{"n_kv_head": 12, "norm_place": "pre", "norm_eps": 1e-05, "positions": "learned", "tie_embeddings": false, "parallel_block": false, "init": "normal", "lr_mult_qkv": 0.7, "beta1": 0.95, "final_lr_fraction": 0.1, "seq_len": 1024, "dataset": "wikipedia_en"}
MLP neurons of a small language model. Each row is named by its layer, matrix (down: output weights) and neuron, and shows model dimensions 576-639. Each number is 50 + 10 x the weight over its row's rms, rounded and kept within 0 to 99.
A block is one neuron, or neurons of one layer that tend to fire together. After each block is what it responds to, as a language model described it from the Wikipedia text at the highest values.

L2.down967:36 45 65 54 55 56 48 66 61 42 41 41 53 58 57 37 64 39 59 42 43 65 46 44 48 62 50 40 47 54 49 56 74 40 55 59 63 69 54 43 60 58 39 41 50 48 46 39 59 54 53 50 69 63 55 45 53 44 45 38 53 57 59 47
L2.down1160:55 58 70 38 52 49 53 61 38 46 44 39 49 56 74 37 64 49 54 50 59 39 36 57 63 49 44 55 38 52 42 44 56 51 62 67 42 49 48 59 50 53 44 39 30 37 45 51 54 43 49 49 54 59 49 51 49 36 41 60 42 48 51 42
L2.down2018:51 39 64 60 54 51 48 70 36 56 38 27 51 40 46 41 60 37 41 63 44 66 42 48 58 53 47 53 57 70 33 54 78 47 61 41 59 50 33 37 61 59 55 48 31 56 71 49 32 54 37 39 63 59 60 38 59 50 42 54 42 59 63 58
L2.down2432:43 50 70 56 55 51 59 77 71 44 41 30 47 63 44 51 50 29 57 65 52 67 31 43 61 56 43 46 52 71 40 64 61 50 47 57 53 55 43 55 56 52 48 45 44 63 48 43 45 48 51 49 65 57 66 60 57 50 63 48 47 61 51 56
Responds to: Word-final plural suffixes (-s, -es, -ves) on nouns, often completing a multi-token word, e.g. waves, vertices, locomotives, trucks, films.

L3.down656:54 42 41 37 56 66 31 59 57 43 42 68 51 43 62 46 58 54 67 50 41 39 61 59 51 47 61 44 44 40 50 39 39 48 42 67 42 55 55 44 32 65 57 51 50 46 43 58 44 67 38 44 53 60 43 60 58 35 41 27 41 45 47 59
L3.down696:56 51 84 60 54 46 50 60 38 50 68 56 67 39 46 47 43 50 49 56 55 54 48 35 41 33 60 58 34 54 38 50 58 54 64 52 49 57 51 41 53 46 38 58 57 62 54 54 40 50 61 40 52 67 48 59 47 61 46 64 70 44 58 48
L3.down777:46 52 36 36 42 59 62 68 55 60 54 45 26 39 64 42 40 41 58 59 44 50 66 39 60 40 47 45 43 53 43 42 55 49 54 77 43 67 43 37 61 43 54 52 53 66 50 43 58 70 43 50 54 44 43 19 58 53 60 37 48 27 67 54
L3.down968:60 58 65 63 35 46 43 50 42 44 50 69 38 49 36 52 58 61 47 39 52 34 54 18 46 50 62 46 47 45 61 33 70 32 55 44 31 66 57 48 57 41 51 49 39 69 53 44 52 39 54 34 52 61 45 52 64 48 29 56 68 30 36 36
L3.down1201:37 32 68 55 56 51 41 64 43 41 49 46 49 73 55 58 59 40 49 55 47 70 52 49 48 50 43 52 56 61 47 34 62 54 53 44 67 52 52 40 64 61 43 32 53 51 47 43 47 41 60 48 53 57 60 63 56 52 62 64 54 63 47 74
L3.down2055:49 45 34 35 52 60 58 47 57 38 64 39 43 45 50 51 54 39 40 34 56 55 61 34 31 58 51 37 42 62 56 33 60 51 45 36 51 53 43 49 58 49 36 46 54 72 57 48 49 47 51 62 55 55 50 43 49 39 54 57 63 43 49 57
L3.down2067:55 56 60 51 59 57 64 45 51 59 65 51 59 65 56 49 59 49 56 61 46 70 52 78 51 52 49 61 57 69 43 51 44 38 56 58 64 53 43 50 52 66 23 38 37 50 25 53 40 44 61 52 50 45 62 37 54 55 38 44 43 57 40 45
L3.down3816:60 24 51 60 52 40 48 59 36 52 57 55 48 34 45 56 70 43 33 63 45 59 51 41 61 40 48 42 54 55 39 40 53 50 51 49 31 58 40 68 56 52 37 60 42 53 47 67 54 20 30 51 40 52 46 58 43 47 43 22 64 42 34 45
Responds to: Final token of a noun that closes a measurement or count phrase, often a unit after a number, e.g. sq mi, mph, kilograms, million subscribers.

L2.down20:61 42 58 45 36 44 68 59 57 50 43 53 54 50 53 48 56 60 51 58 57 71 46 44 48 57 49 69 48 49 42 47 29 55 51 33 58 61 44 51 68 51 41 48 51 40 63 51 72 35 45 58 49 73 65 52 54 40 60 48 39 49 42 55
L2.down1172:48 60 39 47 33 61 56 45 40 33 47 64 48 47 51 25 54 59 53 35 62 56 50 44 63 62 52 49 43 40 61 59 64 50 50 55 53 63 40 63 45 54 47 53 40 48 39 29 71 61 57 48 50 59 54 62 50 60 37 35 48 45 41 52
L2.down2392:46 45 50 57 17 35 38 36 29 49 63 82 40 45 59 62 68 49 45 51 55 57 58 43 54 47 41 47 42 53 45 54 51 59 65 57 61 34 46 29 33 50 38 64 54 52 51 37 76 61 40 37 40 58 54 52 50 45 46 50 49 70 44 64
L2.down3597:43 35 65 61 53 35 38 57 33 53 60 64 55 58 55 63 47 51 46 48 46 53 44 44 50 50 51 31 38 53 38 58 61 43 50 47 57 53 38 36 35 47 40 53 59 57 78 58 65 42 50 61 53 58 55 58 41 63 54 46 37 50 73 60
Responds to: Punctuation closing a long clause or sentence, such as periods before paragraph breaks, semicolons, dashes, and closing parentheses.

L5.down767:50 46 55 48 69 52 47 47 43 49 44 46 26 58 48 47 41 61 48 42 48 56 47 39 53 70 60 48 41 62 53 44 51 49 62 32 62 46 57 40 39 41 43 51 46 27 43 39 47 54 51 56 48 47 65 60 61 55 50 44 38 48 62 68
L5.down3276:59 28 58 50 62 53 38 56 39 57 50 53 28 63 50 43 46 48 34 54 38 63 47 57 55 37 55 39 64 74 49 53 62 40 54 51 78 56 41 49 37 58 66 58 33 38 36 46 26 58 50 41 59 34 28 50 64 45 44 40 48 50 36 59
Responds to: Plural nouns or their final suffix piece naming a group, often after numbers or "These"/"Two", such as leaders, bival-ves, Division-s, groups; also "they".

L5.down1960:45 19 61 34 52 53 52 59 36 38 47 50 57 59 44 63 49 59 54 41 48 43 56 45 37 65 36 50 54 43 48 49 67 54 57 53 62 45 49 65 53 47 49 59 54 68 40 41 66 40 43 37 36 73 62 50 51 44 48 52 58 77 50 42
L5.down2346:47 33 44 60 64 59 68 40 31 58 33 64 49 61 37 62 54 48 56 55 47 30 55 46 32 36 48 66 53 33 63 53 40 44 42 75 53 57 33 54 52 47 48 45 44 61 41 65 47 53 51 53 57 49 37 65 48 23 39 38 55 58 55 65
Responds to: Connectives and linking verbs (and, comma, to, is, but, or) that sit between two parts and predict the next item, as in from November to, funk, and colour is.

L3.down54:43 55 49 69 51 31 50 52 40 45 54 58 46 49 45 61 37 35 58 46 60 41 58 58 57 29 51 48 46 52 32 54 41 41 40 52 54 46 24 51 69 48 46 31 53 36 39 42 50 45 46 54 72 57 40 37 37 44 50 37 40 42 53 55
L3.down170:47 45 43 39 38 57 62 47 65 55 50 66 53 44 34 67 34 33 45 52 39 50 52 48 68 45 64 59 50 52 51 51 41 40 49 45 55 62 54 47 42 61 63 47 46 39 40 55 54 38 42 35 61 57 47 53 60 40 41 52 56 50 49 63
L3.down1293:63 32 44 42 51 52 52 49 49 54 46 58 56 45 47 31 59 48 42 56 47 43 53 53 48 43 61 49 51 52 65 55 58 50 51 42 47 36 54 67 70 46 56 46 50 37 38 53 57 32 43 54 60 67 54 60 50 52 49 52 61 37 67 55
L3.down1298:58 46 56 42 45 51 37 50 53 35 36 53 50 43 37 65 58 54 70 49 50 62 61 57 41 52 52 53 78 45 36 50 38 67 46 38 52 49 55 61 56 43 70 67 73 57 41 56 48 70 58 51 42 36 46 31 49 55 66 28 48 54 30 32
L3.down1630:39 50 49 66 49 45 47 47 62 48 56 52 44 53 54 44 48 39 44 61 48 42 43 59 43 53 64 48 45 43 45 33 40 47 71 75 48 65 57 57 48 58 65 58 64 48 49 66 61 47 37 33 50 39 57 63 64 59 52 49 62 57 48 49
L3.down2683:48 38 58 63 43 50 63 79 54 53 60 67 57 49 47 41 34 47 56 46 52 49 61 51 31 54 50 55 43 41 60 41 57 56 58 44 51 64 63 45 60 44 49 37 61 51 66 55 55 48 45 66 44 51 57 58 34 52 41 73 77 58 42 53
L3.down3299:51 37 57 43 49 53 42 37 70 50 71 35 61 56 57 63 53 55 52 50 51 76 59 53 41 54 36 57 39 57 46 50 58 45 40 22 54 60 64 48 68 36 79 61 59 54 63 41 50 48 35 39 52 37 68 50 47 38 52 55 54 44 48 43
L3.down3372:42 35 50 61 57 27 54 46 61 31 48 51 62 55 50 62 45 60 40 42 53 46 51 38 26 60 54 52 41 40 47 37 64 44 40 52 52 58 49 54 56 69 52 63 62 49 55 69 48 49 44 38 43 60 44 33 53 37 43 49 37 50 50 54
Responds to: Words that start a new clause or final list item after a comma, mostly "and" (", and 28.6% were…", ", and is quite elastic"), sometimes "which", "whom", "or".

L2.down1260:60 39 46 41 66 63 45 36 63 60 68 47 59 65 67 52 47 41 43 46 49 53 59 52 50 57 63 62 38 46 49 28 45 41 46 55 55 43 43 61 49 59 56 51 72 54 31 39 62 40 39 35 42 59 37 38 58 58 64 71 46 71 39 44
L2.down1643:52 46 31 41 68 41 46 67 55 46 56 59 47 66 45 54 54 64 48 62 41 64 60 39 39 52 41 64 55 49 60 60 59 58 31 45 54 44 49 71 42 47 55 48 61 44 51 49 43 72 45 63 42 43 39 56 47 53 49 62 59 57 36 48
L2.down1816:48 50 42 61 29 49 45 57 48 61 65 58 60 49 48 51 54 53 59 55 57 29 40 27 39 53 43 55 38 35 55 72 56 50 47 68 51 59 62 38 40 66 45 60 63 54 49 67 58 38 33 64 50 50 48 50 58 52 58 66 68 53 48 71
L2.down2647:54 43 59 49 42 45 47 57 40 35 60 67 68 45 61 30 35 63 40 53 45 54 56 33 52 60 44 51 59 53 48 41 59 52 54 49 49 58 62 61 53 57 52 59 62 61 50 51 53 43 47 54 50 65 34 50 29 45 41 45 70 55 43 50
Responds to: Fires on the comma ending a sentence-opening adverbial or transition, like "In 1937," "As a result," "However,", and on year digits after "In"/"Since".